Weights of a small GPT-style language model, trained from scratch on English Wikipedia.
Size: 12 layers, width 256, 8 heads of 32, MLP 1024 tanh GELU, 10.9M parameters.
Training: 538M tokens, 8204 steps.
MLP neurons of a small language model. Each row is named by its layer, matrix (up: input weights) and neuron, and shows model dimensions 48-239. Each number is 500 + 40 x the weight over its row's rms, rounded and kept within 0 to 999. Numbers have three digits each.
After each neuron's rows, "fires on" lists the tokens most often at its 100 highest values on Wikipedia text that the model never trained on. A number after a token or word is its count.

L3.up338:510500512472445553594515433434561479433513522506460550499499434539467430533462481571497541480492499529512522473502564411437476428494504485499508477508447491533497498507435478502509475452498570511468479440444495527488508487534438610415511505477450527457500519527580494497498489468469522465498446544473560530580546504523460566447500412533533443472455434582507485491429561532553528536496522482518547507494519500527546469453480470486542458516554531480500487542516505504489495424490514501498521485453492529476546530439548530477471470458438509576555465544510487448485477490511507556
fires on: "er" 75, "Country" 4

L7.up847:457556466502569546487483537550499518547515497534548544542473519440491516505535496497500472526523526516477440500560414460501548468513478465545513489475421487449499543467530475481517589432544501576509510552495436506522527567523535498521471489517480465509467471520547554482464496463601484489510475460452522460539547514454527495458549563513467451526465474540467475505455470536470393586502482615561530485524454479465487496480520489537490424513529553528493563508539504503486440532479509561515468429618473508508482499460509513574418396522525462479428524459558544454490461487466504538
fires on: "G" 20, "th" 9, "d" 9, "st" 7, "g" 5, "sp" 5

L3.up143:533542559480578440484526430522500500456492478490542516507523380466527526533503496431532567488551514440455492529495518532546467461449488468439518546489510560463533487427572453461434454480476503459544440547539523517470541465510528490496464492497515514547528488468492557546441562526467472568513534504470498476538466438503474472508599490548522503548449526446509495460525488497498473442539509514524527516526462535543522433518490473490390495481555484480477456509468525489502497439455514620532516488497503555470564467445568503418572517524569526489513420440521496460538474510426510470
fires on: "lin" 16, "Wor" 15, "ersh" 8, "ord" 6, "gener" 5, "contr" 5

L3.up302:527489457496510499521472516494444491483427540513523493497544486501444474465506499536465570482506471517533473517482467430565473468512492447533499536535495490474537557499448544510510575551474435464532514450520500489474460518525476572527426459485391515496500435488551539581461526494496506485530426510460478464531540509545397465439551527492551460532523459527540504548487529450375569512499484532575541466519445569435513504475471491485483528479491467512553488493465513465492462471583514567567569561573468561489472473519506483500480473481543410501529439427409479481497462506506516518
fires on: "| " 31, "of " 27, "Championships " 7, "Votes " 7, "Minister " 5

L4.up673:528518553427491469519512490506475513464456460586528587372546435414538524495555476572471527505529493511525554429486534439473482510512421515403516479470511545500473467548482592474474530443482544488502513444455563561493488509513501523478586535495546536514535479559496525498517473470574501528530501499472430478489487515575436454504492516580530489471483476555525570551506503510505540502488519496501491512478554534527506377494536488514539494481488460505410454512536533503498549516511540491510508517503385425523468598429428546462506468482495470544456449541528552496512511503514584488
fires on: "al" 33, ". " 16, "a" 14, "; " 8, "unc" 6, "i" 4

L4.up937:463467488504442560440489547501414566581467537521542517529489423579463434473439445527502443489546497490514528495553432502432555513482512544511460464497545478445476520528530542557431458478579500539515473506591552512532548470514475529547551496476519539490440494508516520503525556547424519579467545491549498522444544497444528576497468439460510469507525438511482453550431466485488545537458488518516423421468494516517547463494513519542492528519457448453451427629528430459497513478481396538507506450499467512493450484429547508554431530493547500555539489411536517460475518451456541509
fires on: "con" 27, "ex" 18, "foc" 5, "no" 5, "such " 4, "pro" 4

L7.up739:475546562502402534532515527563519457528474467497452561568531495512396488503575502522498411523531447442503532506447470524532475543451502534451439523505424498425557418433465518592401482503510472453529555499506529483534435492479554519533533487485495524512472551489523507518479493543459428529516486588484509535495520434491519576489498492435547518542534457513453491519478515487583487457489481503544564489485494451499457439516572442481456436481503527520482450537473495555512540481495480493555529506519515511511551584542596492557491529509489531515534482525533525484493463471483474524
fires on: "a " 64, "d" 13

L4.up923:490523512496464558546499481499459560414480471546504476487519421482520562540472513537471505514534525513457477473463471478467514468518472497486542458465395473520440524546572552498520523490531548479504525559495521520426495491470475469503531573492473546516482508478442493494510473521539461427492485479543470493565464461540404453460506540431460513483506545530555466585467577543465535470555486568534504500529544552490419504445463602506467492504589525521495498491556463483521549512514493514471504564490476486537481517479534532525525466458485493611552552471455499459485457489487569498
fires on: ". " 75, "ean " 5

L9.up125:496473525504499434485548504554561542486439579469509507538507529476501524436489498549502470460447476580610526558481502533545510417563535478509388536508537470459445561454475528527517492494472578523449467551530521503517512571446497493404429561448542493513476487496496480437542514483527512480540457505494478479464496491517506530530454567401474517530470523475475515496501470476480501495432502506498505453562512536533500435481489517497497478463511460512417552513460539489526447457484459384448516445488499488565457524507579534494524550507474555514443562505535462553516514534544451499
fires on: "p" 41, "f" 12, "inn" 6, "pp" 6, "ing" 4

L3.up842:549531473476498512479447471487553534512473440509565439547483424534508498498502532527525452502482535461511455473516520520482499491471487496487520480468513499544500467450528547450481506450577492463514537510417508510478463538482484418529481506527512488520439505451506484518560582441569434505513483529497494481522444510478507616562487514521451503577523497545487505480517521583558482397458518473394512405542521480520480484555522465490467483479483553479495461451467526554555532501503459585552530469492535530464543533576480503509515483488519497581518507480486580405450504501522449472
fires on: "202" 52, "17" 18, "16" 9, "184" 5, "15" 4

L2.up729:522464511501494449515563504505513478534475493478456506459519596532429554460486467490521525547505549527526492577548492476515474497486501409488506458530521518510477468494505530502495516480453474490586508551492556540519488466513523432554522531404504523551527454469502484491454511532487497504552444512500460549422520467494449533463564562458465455516525540483501530501458497395486509431531505450488419479503468454551502429543492530489484514450475493516515542443460512441551436494421430514511523445401420521545432556545416528456514534553456425525532490543462490548470495538513520512
fires on: "p" 55, "Sw" 11, "k" 9, "ump" 5

L3.up599:571473504434527434512568557482506530439459430489505541466545461484496515470540491510466514426463526475502536497459537465518448538559488498489568508464502540498474549526467585485471535565523501475528491548499475564522509421501487456477450461509496502466465488458516508489521484462509509563435514547472553415523532406463456534457557542533567530534594484478471517558478481479429534418496495491552521487457465484465485535513543507511485552511540514490522487546515519546561413477488456497527481497536617455529570490521482530460536435508531513486493524576489590456538524439472457441
fires on: "a " 43, "an " 10, "f" 7

L9.up830:488369489542473492548459537508497430553552483602510510551536481449488470551556504502424457406482530467492446488463470463523527514411456483541531441491491400556490442503521596492541460521560598514506545468579439473501561511505476457517525462420442494564519440491461468499488479491443430518460502500487512485513514464473489532458538482575527548515467459561523453486550504462471507525485514493528516457503493516465571444541501509491534569556496495522566512588505484461502476517536516552469519535496521465436562454490522521538426547485538469418475484451519516394564531535512528555
fires on: "and " 28, "sc" 14, "H" 14, ", " 11, "h" 4

L4.up239:470490529429496483546489493481518527512574502533480506480606464483539538509434417496463534461577513458602569596560508415549453557441548417498521522495459561526523575450510525539535518509502579472510458525535532438470442532491488452483417451440546532501495469487463549484568401533517434495545513484492471469553443446497569550502502545527452490526529504449566477550506530520541487565490564486515531482554521500466385489513499469438491476498496465480490512457507529514477472547554499452492494465474507574458486458517436418492473504457471517494500505545455471493516565566480497498
fires on: "un" 45, "not " 13, "well " 6, "ad " 4, "-" 4

L2.up910:397498531452461445545529518412503512517504551509526464539484501469467467538517518532557453463608554469484490487519555561477482558471441502528495507530550504545459434463542505550416538518519495422494527478553469496451483500493530566498461485483506477436472561553474448473393501513468481493483526419511522469454488568476493446538514579493464541526441496376608514584469506532456513491463593449494529462527457492568535494514453462528523401568555472446388480438427471516496526502496500497509473509541480469511495468499585481450529465501493484524513480449521472497481488499478519438
fires on: "chang" 17, "change " 12, "manag" 11, "trans" 11, "promot" 10, "bir" 8

L2.up920:497469521495540526562448428520572530504498462469512464539429503545491441438474475525468492524506502507512451505491477449489452405535387494535486531471474533458429500483462555464464497482527441471481486489495487494485504458452482496415483416412547535513582464494455564493528495490533513478551479474475505540435509517530538549516534451488420497483471515475502517579514517498527448555446469502553567489497505563474541521480518597544584482509470530466559478484485541516493503537504584473489450506502503489585524512461473468548538499516485417501539521564528443386505531465560407497
fires on: "Val" 17, "Bal" 13, "Tenn" 12, "Columb" 6, "Championships " 5, "Ver" 5

L4.up768:486541524547404596448443482501558489531456496546479446548508530575536558484515551477562460535476520458495468482467475410560416511594462466504530487497501497503450531500458534495506553488454529531466530479509465501504516525509473474511542494539505476533488532505464522460472475540445501513531450458483442524505489335515515580498543506503498466514449565521452527492438499530510457506515504440539541499503537522506442455499519494530519517532486471532548484550491548535424455444508581467472498572495477507451487539516437568435453549509501384573533505502480563518504459580464520437
fires on: "b" 17, "D" 10, "P" 7, "B" 6, "d" 6, "ill" 6

L9.up80:596439500549510487555409547484497457446436515459475555539475508531462546513459506523452478490446530493514461439420517515556438466502512478466467462456494509401541543500546541570546540421531560498487533495504523526491408488442495498556512545535500590442476459478460492531476441476478515560543570502487434456521554507503495572533469523471452531523516507521478548500496440476439486498524496524528527534488571581496506485539497483512479461509477463462500522517550485390511507557518554524565461504479472498495469483515520576475551498460475481495513514534541491463526430527527540457
fires on: "b" 19, "'" 15, "s" 13, "al" 13, "h" 4

L2.up519:597495510479453445511515528500415572460549515545481569526466524583492465458574478475516518492445488490509480511543482470502504449513498553489513458545532473559487486485493525464503444567450462503481509479566543498442570490515513498490542518547472511499480512480469510494610581520474444460560406479458506508512525447481448491478492492506495512541457528494506534512506545510491456521511349496466580444448530481463501488471496454477485461514523537518519512481499439440486473441469517475509495485545448550453445502520503462466476520512543530551485535480434495550512527448473535484
fires on: "\n\n" 86

L3.up1008:511549526457435520489582445487529474498562491538481447508509539418466505498489526564479534510534486521486493485420458458517514428532502550548418509506489498458491465414594472497474532489504447466483495509467595507408480517596424541488523616510548546516573482476487490473499523476553487481559499421510527534496395496518499525557533496562553533484538512454491394525439536488533533489537503484459479513508484500477441474505481506500530559504444514487522538461535497469466485510539471566453481522442519552511450576455559546492508533521504472524531524498538535459470485576546525435
fires on: "C" 25, "ex " 7, ". " 7, "x " 7, "is " 5, ": " 4

L9.up477:470531521417518571504466540460474546526520540478539476555495535510528456487497580504522493492456547495482503443448465533509544506497541477430580392472468463571486490480486562478509461533504466471514472577516466513460465518502504485523469477510471505591472501489519559536522551517426536382509496468442490458488508471546463458430526473494486504517505510486433533415510463542539522537564475522528574559481519600422443499559499444505515468477470466572526433515470477504513557476474566489484509517550538542436542512512464517460556519539437492538536537544510450505517540509510470517
fires on: "," 26, "ol" 6, "i" 6, "sil" 5, "d" 5, "0" 5

L4.up1021:501459504494462528447478471470578521502447485532552573552498467484505479558511469535481420473477450541508458507512429533466483511478554505514471445465565482548476538486482515549537505518520467563461505450505522507471560497439394536524500449445498462507534513502472594453488524537509534520553515426482519524478449547514444582528497516462560430514447489472619473578467427572485467485498509463497571467528522521520475552445458497474528505467460485535535543484517482492477511474485473550461432487492497611554503492545478465568508496575539507556586536565415493547498518537480545529
fires on: "," 56, "fil" 4

L2.up200:516502574530508479593504524572514528467464468501503558492552537506546502503498391508486509485484499487495507457492433473501524451551519461475513462552414516491499486496468488522439474506536465450591536471541528541515517591573481513525475528469541450476518531504487554509493511493473468405596500498509425490527475477523461548510458537561500525479506477471460478526540548451457545532538459498412517487453581499442459434509475477460534511505442479474523498485535424501517506545433520479511442489487472409445429497500458509442454511506467538535526572501466549501536545485494542450
fires on: "\n\n" 48, "- " 32, "Total " 6

L9.up871:489527461509483465539537500557501522545435459516489414496504554551407550475509502474548472512479469411479475500487553505488496447432524519530484499478495550504453478522518553482569460442516508487452520515445540561457513529487479480497534473437517441431538471509491430456494484487518488500553518482372554529439504430538539490484506562474522497581529444462501605478523548417499541507406553486482504571493508498453538511541483474493420532517471470603491481565537509558501522489418523467554556475465472464467435512556471554449526478555528535461442565469528461521494554519526524517
fires on: "w" 21, "in " 17, "under " 6, "n" 5, "Viet" 5, "de " 5

L2.up105:518517523510509476489567524487496484443460505541533480501548487515527523505452494541419514431536472527500513475438558434562561514530440441454479496521549576461545451528492493513479583517541460517527587419509513497471478546568478548507443518491522507547442509487410553449484608509505484539461518547478435465489485491449523586444509522533504533480516511443488495458521514521487468495488517557516556526473510426510499497538534478487503494498564538452491543524498509524471497458491474455490475495558496577509464483540481520434637526541487491551500537505402477450476539540617435513
fires on: "s" 37, "iss" 11, "ans" 10, "ys" 8, "ros" 7, "els" 5

L3.up634:507475556510549534490535540501460455514519533528516424467441501517524539498555511456444407479548446530587528463384461542506453512493483444513502548526442624499515530496479458498520471493461605531464492511429476491538447486497498545467439526537538475455496539552507450569505518515484491513567529509504473477536490475514524494576490539457481481470558445453550475474474509558479542455518542529453500504535500473547464412518494474488505524515562572462516533473452496477597437440534509452515446488536458499511479600480487607527503530468505508509570514483566530437457460503475502494
fires on: "z" 31, "ch" 24, "n" 10, "gradu" 7, "prov" 6

L3.up982:461480545469469534418537465501478480527441503574533490526541519457526447526574529510559448496507506506535564508471444474533460451463472452555515515458507524435499602515515475531526541455506509490470513490491550445475505481463524490531463429515488505500420523545497554470532512523544521466422550520541566505484444490468421553552570452543465498431444438559536511562452424501486590520466556558530515483455522512611424532461500490519479486503469504487510500460495521516486450388490528508454491497485436548533484441546509437492556505413511512458497524523501590520473476512504537410
fires on: "si" 33, "," 22, "vis" 12, "v" 6, "col" 5, "ce" 5

L3.up364:495515529474505521576510485469493430532474417491572548556537496441480524423539464455515547499563484513507554460497429519486521485510534488532504518521429498363479486506468466508458549473479490508477488534497477528450495532428464529515477450502491524589483457581409477465538558541495433525541457459545506450543470517495448537405535501516503513436520489533490532565451475482488498494497465588513519452489505467521479518452490567470447515444521531583540570565512477504514470470555546548467421513500435545610455429484513484470522515524542495564549501475550521472573477447490496510
fires on: "," 37, "Votes " 8, "st" 8

L2.up48:484507467488386446529455475485512485501599495532521514537419501486480446547497517553540482504521481526570472487451480556481454516544467507548487561493548474511455402446479514507431451472497509418502465491553423485459490518489446491481494512439493495487448540493497532503427440586566521528498537517536434511541396506536525550395576515529528507492416531418455571553498514489499521501497474525530537607516507516453454508589481527441539473470549545500539527524507493511533470503486492470445588512459531515508505585532488527457478447534480502479547526504557539464524541467480476465
fires on: "Tran" 17, "A" 17, "Comm" 10, "trans" 6, "00 " 6, "P" 5

L2.up788:479491511471462507512501488506520491493511467524493461530458507556502547490443493491531535515526430548470523503462479509455529527459516535498449520460551513574502448544469537504501504453423596503501474500493589479475573488465546451514473431508463448577514521537558513474540526500435488550491467460509612399446441499574431458459572539509526569430549526520548465525453533544544539508516528553487547491473480462575494479463490507489542581575492510468522517532515508464495503450405486467503435519503454466475461486512473537432472492559527501499497555531431501489506450446480464466
fires on: ":" 35, "Sc" 17, "," 12, "−" 7, "site" 6, "place " 5

L2.up220:509503524536434526534484479415425570509461490431502531458494486518490514587519463449477542505589486511496462544448513511542484494500436492473601481510410524469499502530475519461560505548563489516586430493484447478504535539545479503480532494485455510472490516485479496477486516559512493529515471503435449497502538439499559596442512578532539537550533516424482507544493503435511472546522576555561505489506568536457480533476509509485540538503569513585568492519465454482435372455470535490481529494496537436501496514427412524420475498495453518455474519432498507525519505440558520415
fires on: "a " 22, "in " 19, "s " 12, "or " 10, "out " 6, "to " 5

L9.up105:422382517497451543477571564538532544519557507507473557503416481504483458545488522537477557522578466490527478561505459501509488530512468538533485461476474463469467586557500484501490505501475397545467450567463489529455456471541533510448489497519476457558536508500501527550528510507455493492613475565530512522430439521527507538460496467444487515503519552499499502507473472450507524469491516472444535578530486510544445508448529487458506586532488545531494518483515444503476471465430457483510469458586516544477422527515376554491525473531606524488535489508506414457516465463395529516
fires on: "| " 18, "," 16, "." 14, "′" 13, ":" 10, "°" 8

L2.up571:502400536494440421556453546470439453546517484563557518495467473518541500471511395546396522479497521457573448521491544494436473620541502514541501424540529499481480476475464501487551522565504519450532452587492562454475437499468477531532487516567450463487486520508493537482514473500524496559507485542541508474487548468486551477443583505554493494510483474441499476522486496496413504417483524492524455532448510433466543420481530453485551484560471491449442447535484520523531520495558465586506550524451556543493424518541446475472514516492461477424490523517525553452457591464539537425
fires on: "Rec" 16, "ire" 15, "Or" 14, "On " 8, "Conference " 7, "Bro" 7

L9.up849:544591457525475518530511518551479465519525519519521484512591471583533448551473539496576456514502499507477497546534436506498452434517445515432457457525520508461480502448527549446471521527525519460451497390513526502439489469519495472489514529578493569512470491547480538463469559460512508502515373422532552494426527489504483444476518469577534492533520491564418450518451538554538504506513511443515509495488557530476494461487507477568525467489503508499480519486480420502414521512561464471508477503457492559548472469531478512443472414587542568566476524552477486523458483526506492456
fires on: "Mar" 36, "mar" 9, "D" 8, "c" 6, "B" 6, "b" 5

L3.up299:481454563562471495499449529531488532423437439470537430505463430479550488493443482524533486504525563508516518588471457497539509454537471513459463480418468512475500464518481461488544532461554503498543533511494535454582522531473591480520490492490526512429494518499516517423449512492517503450460483482511443463519586544471515521502434555512546501542455481570483410502421513499483500542551510515548532561508566519430466464506485569453491469557562540472533554515523513530519442448487518445501567562429483493448549531516496481502507521487523590562508515487449454494479496473477581542
fires on: "an " 37, "ue " 6, "ane " 6, "im " 5, "a " 5

L3.up577:512472523497436508496491551497497523451536517461535531515472551576512557443548541479476509473497475489482548505533511456464561471533460474529506435482509550550507494529551546509511477460473493502503462528522483516480457519543529533435477493564446503521485602533468477490511473430420494446523446506447492453501459435611505471489553557517518551476588440494522455466472462497536489418530571514469487520522528512464549454516451471481466520503625527495535512505433435444518429485490481521466518457544471525492486457471604555489501464552485555557473498502536513498485473477455451478
fires on: "-" 20, "vers" 10, "of " 8, "'" 6, "By " 5, "Dr" 5

L9.up147:489512482515522501489513465542477541525455473448531512568469489442489441503545487515497535558485469483553520423406460467461603548502559534526550482519487473562516549523475433459479490510530540524495560507541512507565545481488532507513459571590460465487542482404468459537455482535502537467531510498508492493433555538505510467521509444497522464514507522523476547544542483544473469496548534518574513536441470460452448567517529508549454514571495494487479529462486425513580507467466509457570455459473394476472529528473438499513606537488488518549497460512518507429570466564385487539
fires on: "li" 22, "cul" 15, "min" 13, "di" 10

L7.up35:496530486440479573450474467449441515533428466535497526539551540578478500516486500490538469437502516505549502460515486539511535528419460436511525547515492457515497414515481510504494533459491498519442492526495442593422573437464550509435548536493442572536516497501551557509457507476508452475579490550504538560492470506493551558458495436521484555486485496500562503418495539489543481446465453535517477467514498552533456534483493476519531528549540471516456460533553485449409565474518449454485503395423522574520517561503526503506483517437568544469443507499477573494499423513576521535
fires on: "| " 30, "For" 10, "; " 9, "Championships " 5, "in " 5, "of " 5

L3.up36:443517467544577469544493495489517493497495486563466493510497567582474547480479426471512535511531500532473504534488581489498513527512502535494517540461454485486484539533547557477441503465528569548550504514450537527494467485511619461436395467551486541478445461518504534482572502551523507541560448519482520458514555449539526537489431511467500390478511548500517542490517489462518459493439376497542477517519498441466512453531497464472525551489508526506491446452518527450439488453530487511598520481495515532566490501431492441491445443443482591491514523482556515535509519438485532530
fires on: "/" 14, "p" 13, "e" 9, "om" 9, "isc" 6

L7.up167:497445514474427511521502458515509545513454478494501553625523456562525480494471488502533459505449616524572467511476449562461410483537464462468449552525462496540550486514523459540550493495471536475500464524507529535525519486517521431472446479475501499512514497526453530500464490576498473528549513487482572475533540483518430548477566541511478465474399500466531535463488430520509491504494505519512447519455462534582481516521487363487531440502512474488508452493536456442439559626522553403508502472490491509550473502499506580411479487453531448498474486512467450456453471530491474456
fires on: "| " 40, "b" 11, "in " 4

L2.up844:465522474541538564474535490499552504537412507509537473426494546505489471480479494473499406507468462558461572503535455431435531473459500504430509527427591534478479438498496455532550521477549488565526521478497592486484493519456524446555504476516474523452480513477559480485484490508551498535492536495573540561536463483441491452533473521494523530531503485504460540557409510513484478472454498427529492509470501435504604484508465490482395473484495478468441532479427481493509484490510487481468454416568502527510433436498461474530501475534485499523504500510473425500466517464468544498
fires on: "re" 30, "con" 14, "pre" 13, "ex" 6, "prec" 4, "sub" 4

L2.up383:526545513483466510505453452468548503483498458461529489539462522542589518561484482544461504506551500501511410466534522465491510507521555497447531522561523466504444505519384529509508521487494514432496477603462495524484494476454484491497518539419531519521483463471411464463545469470471461496596474464456454500517562471509540513536510469423471587477475549479479475480500486456468478535478509444510556514526545486512530506437417512502518490601547465524503412545495579473512525495508466479422428402462510437525477492418455560473435510493504482417567492511462516464514491551463543507
fires on: "Th" 12, "rec" 11, "Rec" 8, "hous" 7, "Out" 7, "rac" 6

L2.up604:488576522459489488485477468516495510425525486494596503555542483530519451484464559536571515531505473471452483507486492544544577574530411517525447502490522548504516475510515527543484511579533488516542430529439419544458473474505499472508505489512547482471507486487521528480535601483527493432424428544587550473535433530549498541476483554518473520529560509471546484528491478537503514531501435473493489491538529491476459538455493481525507456430497482471500425573465432453492389475418482520544565514487494485487481503599454546503516492532495510510545410440492535429528465472509490526
fires on: "200" 22, "201" 21, "202" 18, "17" 9, "198" 6, "180" 5

L4.up19:527503512499474507549512478505534487462476441467375535565486584557480512451443508409414519423510432469471555555448512466481496558477473508528513546459558429436475554522477566438466578537414534518495552510469449537443498492450484494499485525504476496515510506515474558518568492578494461467541491491433452423498531508504444551479520483454476493535564537518499500477484523412517519486466422432508487498510499464486496503536492552570546506511484498541504523437604512526576471487512496533518456515488529522480397506474506549599542543413462538546528463514556521516546530498479527518
fires on: "'" 17, "um" 14, "s" 12, "em" 8, "port" 6, "." 6

L7.up725:478507548536486477553433473525502504490559485471458484538513562530556412525504529471497536538486459456528512489543456520468443449530523470482532474515427444528636489526502495499503500501509472502425495552488480449494541473506524464491463419439429573525524490528439448488502532499481482461489449482455455476479579482499563528470480495549484532510508506438494517477450387567507486542520513560477485563482489410463492551398509579610468484508524533449472530542502557496564545457468479449569550453480434491568488494490488443599504484455466441494500542535513513527527478438449515457
fires on: "str" 21, "com" 12, "s" 11, "in " 8, "id" 8, "ens" 7

L9.up63:502514505496490518510506474556522547390499560533511537553494430501569489537483523523451465439527522493499455566503564453564423562482567497525550531522534471530473447517583500458523526418492490530560461465541475516449514600452438460570543433456469519541522535491528598566462521515478456490542483513492517447425468451457467472440543486522506452470442434474512489469477497411540528539476448481522588514480577552535497477477551476446553494502528485506500490510475502554448500535556525446443525454515478460488462514503552485545475601508509517455507462573506475439509461516470517487
fires on: ", " 31, "and " 29, "==" 7, "ately " 4

L2.up781:561493502478439492462422516498474450517418552477411551498428449441501484523493529534428465551497490537478555567515497448508402558534474510457401496511451515544536477520426460521533450544526538486528507504444557534522494509423496488501458503517499597455512421531507478523543533541498438464535465489428491450461513500581463431526521526473447515475444488558447513538529489548433472456462499454424520527519489477402584547515479509482507536489448464442571494449545515477534552468498485519504469491462473485525470533483488469465479438524532450524426510468531476476525501520490523540
fires on: "back" 15, "over" 14, "ill" 9, "down" 6, "out" 6

L3.up814:513498427498495524538471541551510493471569482491529494556493568512472436477609506513481519436482517514517431543549437471507496605514491481509494546468531449559526487511487459484444526434479460459422439494556569520499445507517434526531529421515563457537515474496503497498546480517552448507491491528540602490542463484487505481508450532506454498511504531547482460528476481572542538443529452442537520465539452461499507496569479535535463489466542508477568497479499471401474489478560499431437558594526462489486510533490499506496449543516553480513490550527493527494475475557465450474
fires on: "St" 29, "pec" 8, "it" 7, "fl" 6, "Det" 6, "ite" 5

L4.up103:505482509544474566556532464518483521394424463444533495578505501478566574563467510518479451495477478461469499516445490442493507499505488492546472474460501531485514479524492484478502488497498509461492494558539478598416481540418540516530490502487516522476526517405429503503517492528469500542475535492534392476525521496515477526480517526516590485556495508550475476474472513547448463570465496539508516452549583527525488482495506491459483441508582547516497474461551509500496410443461550512458475493527421504485471513577482515476483486555507468522528582505511564486469501498543560536
fires on: ". " 23, "and" 12, "in" 6, "ol" 6, "ri" 5, "lad" 5

L2.up1022:550444457511527439506533532511504547539535513502474521497529456462508505431528517504457549474586561490507456546566487443498459514489580516504509476436443441433421506562564433479493436459512520508499450530564554556511481546502471448426522461526523527479456441526467489458576457487548417496463462455548445489562451464531482469459498483513576503503442464494481468445448515487517448524431537461518541480501491490587497532487482505488430532436481448499475519560515513451479510493521590493464501502463484519529509496466478486479582499453498570567428479470473497513500555540483480550
fires on: "ef" 17, "ip" 9, "ake" 8, "ock" 7, "ev" 6, "the" 5

L9.up911:537511545503545505506494504470482623525458464504520523502539509487477474429519495489508434495486458488501459512451462470547510496491500471482516443436413524572511488495414475485562571560514415469550522547550490441530461460464470531522408451551514490510516479508595518554546518549492490521520484536427557461504569464538468459460512493329462507533491527482519590465446520488506502477504494492530522548536461457492543420447572509480537502504481465470494521482518540543522512539576527494586495537501510606419547546440513472548442486561564487545451499488464448489460509460524502528
fires on: "a " 63, "of " 7, "." 6

L3.up642:446513478446487521566487470483533465513454550523442517481539481535458475540486502505486563462491454565531509440466458627553488532540480543487489539468466507498585434469533468574489480496445478501521513503526489483441505508512541538434478434460507468518490464429515558511522418525592537479484541494545482508528532475527489507428492488447451482512383567463513478544483534516488433480498446480537520582497517530492581483475467418507486500515508469458418518616478486449500524511516480510513501489545493541523476460553475469494493492526518525501565517518544471489500492554429498526
fires on: "ad" 28, "Tran" 23, "trans" 12, "Enter" 12, "broad" 8, "tran" 6

L2.up588:508472480442493532514444460547566513492424534456426506490551501482529569496475462524498468549517468547567464556533443506474465493416536502518446486519521430522507413419496512472527534516485587499513520457571522544470389542455456469485540491545513595533525406513541592491510460562516563536498497496423493482495426486506500504486486545518499409454532544494461476484469573499488522444515465563552524557493504464528523457538529533458507492543496457446524487523448526487488520543586502525506455479510540526499507518484561515547563448457579473528518491477483502421576505555510511478
fires on: "which " 17, "when " 15, "When " 10, "where " 10, "and " 9

L9.up365:582453416525540514513538494542556596505469523426533565577519604454538461570511581535464447512500488424581508554471524521499465510548519404497517458534526500446469504576473498527470554509494504413538489453580465452508471518515519529465518503489533520486447574508558490465504557465527542554490497430535453471471520488487442538414512511554513457478571511476522474491500518434581415454501504405559506540543500537505489528479446466480555452501461481514416480461440535518505449505428450483548502458428496484469493430556482516499534464534469478457490565508477456526489499522458481494
fires on: "P" 34, "p" 16, "pp" 10, "b" 8, "app" 7, "T" 5

L7.up522:535553512503527536517472464544434487514529495524465519484522438481485523510422488433468470537526514479519495457474457480472445479526452522543499541456521594539524554453548564546511573540476529522474548517471534586517516511480497531481472476529492455481498461486467490521530418535469497467519523526575500478502542544491491462492512473569564545479519482470487549517463458484548546487518578481499510467439382466482555483506475419536489491525547493531525480536453477441464547538434457464476493537513478556539510523483453482509435480457460470432525533493430475364519468511542532472
fires on: "-" 22, "the " 17, ", " 14, "ok" 7, "h" 6, "b" 6

L7.up727:510464476416474490528514468474475522442457574555508543566523507456495523487452506491506523478475493514432461470442506586523519439430518525535556566521539511428488499557532496525465467493499525561458480461527485486497521506498467573491492473515468507457449518541476503525534432453506591513466518524442408553471526517441507515466521488517487373559564516514535471494494505471450463464537522573535507542529531487566551497554521466575498436497509440525532501546515498504483453609548490520466608563493578474491495537519422508510505447517465475524451549513559480533554531453562536563
fires on: "t" 54, "ed " 4, "most " 4, "am" 4, "to " 4

L3.up84:501529480498486471530438492505503505465539481573495601466472488439518536527481464555496501456508500508505440490472500459532519526487530472545447521537546514507523485529502500519546488446467469550585517490481545534527549521423539495500513425575463520460507401549526511429392504528577448492522568461494466426461522435531463505473466469526494490508454411515486453489450511499428507468505490501462536469544575538485469485567558549541506476526537563481536491491501513462514430489469437541546488498467550561453510455605495509495548516496543473469463459529450399550526553442535489489
fires on: "a " 21, "an " 13, "it " 9, "is " 8, "its " 7, "as " 6

L9.up315:530505535532472483548539493514458565508507535530489558473515528470536452446468467435527503519555523480514563487497529453387429527517531453563457495468496459622510549516564553522512437504521504490465362461530468460498522422515558575507534468482475492539517554521533543505498538550509543493505544444529548465512461490537458597492432499513487526545475457562394544493528470418511486531593500423612510501527509513495483479475577540543500489521535507484507461469545416476523531500548477530457544473485417512429545489453509457506448510474456517551502511539499468491547510529481461456
fires on: "er" 17, "6" 11, "p" 9, "li" 8, "omin" 5, "his " 5

L3.up150:568453470574461495584540518465475449486531501432466505529477525531555436538490495495486577572530443529479495447502432500504518487492488510506554455592470433493518475548509552494431498502448425473551502536485502521451547527547519408529574538493529527465540537389426461527561535471492482508510471503525482503504484434467498584526540462487519538533476474532549518455524581451536557516488500503465511549461549454470547496441480521498493461510498514518521451491550469481482544474437548481474491448476431455526503452416487505480488487525473562530546570526567431530490526505471515451
fires on: "\n\n" 69, "inn" 4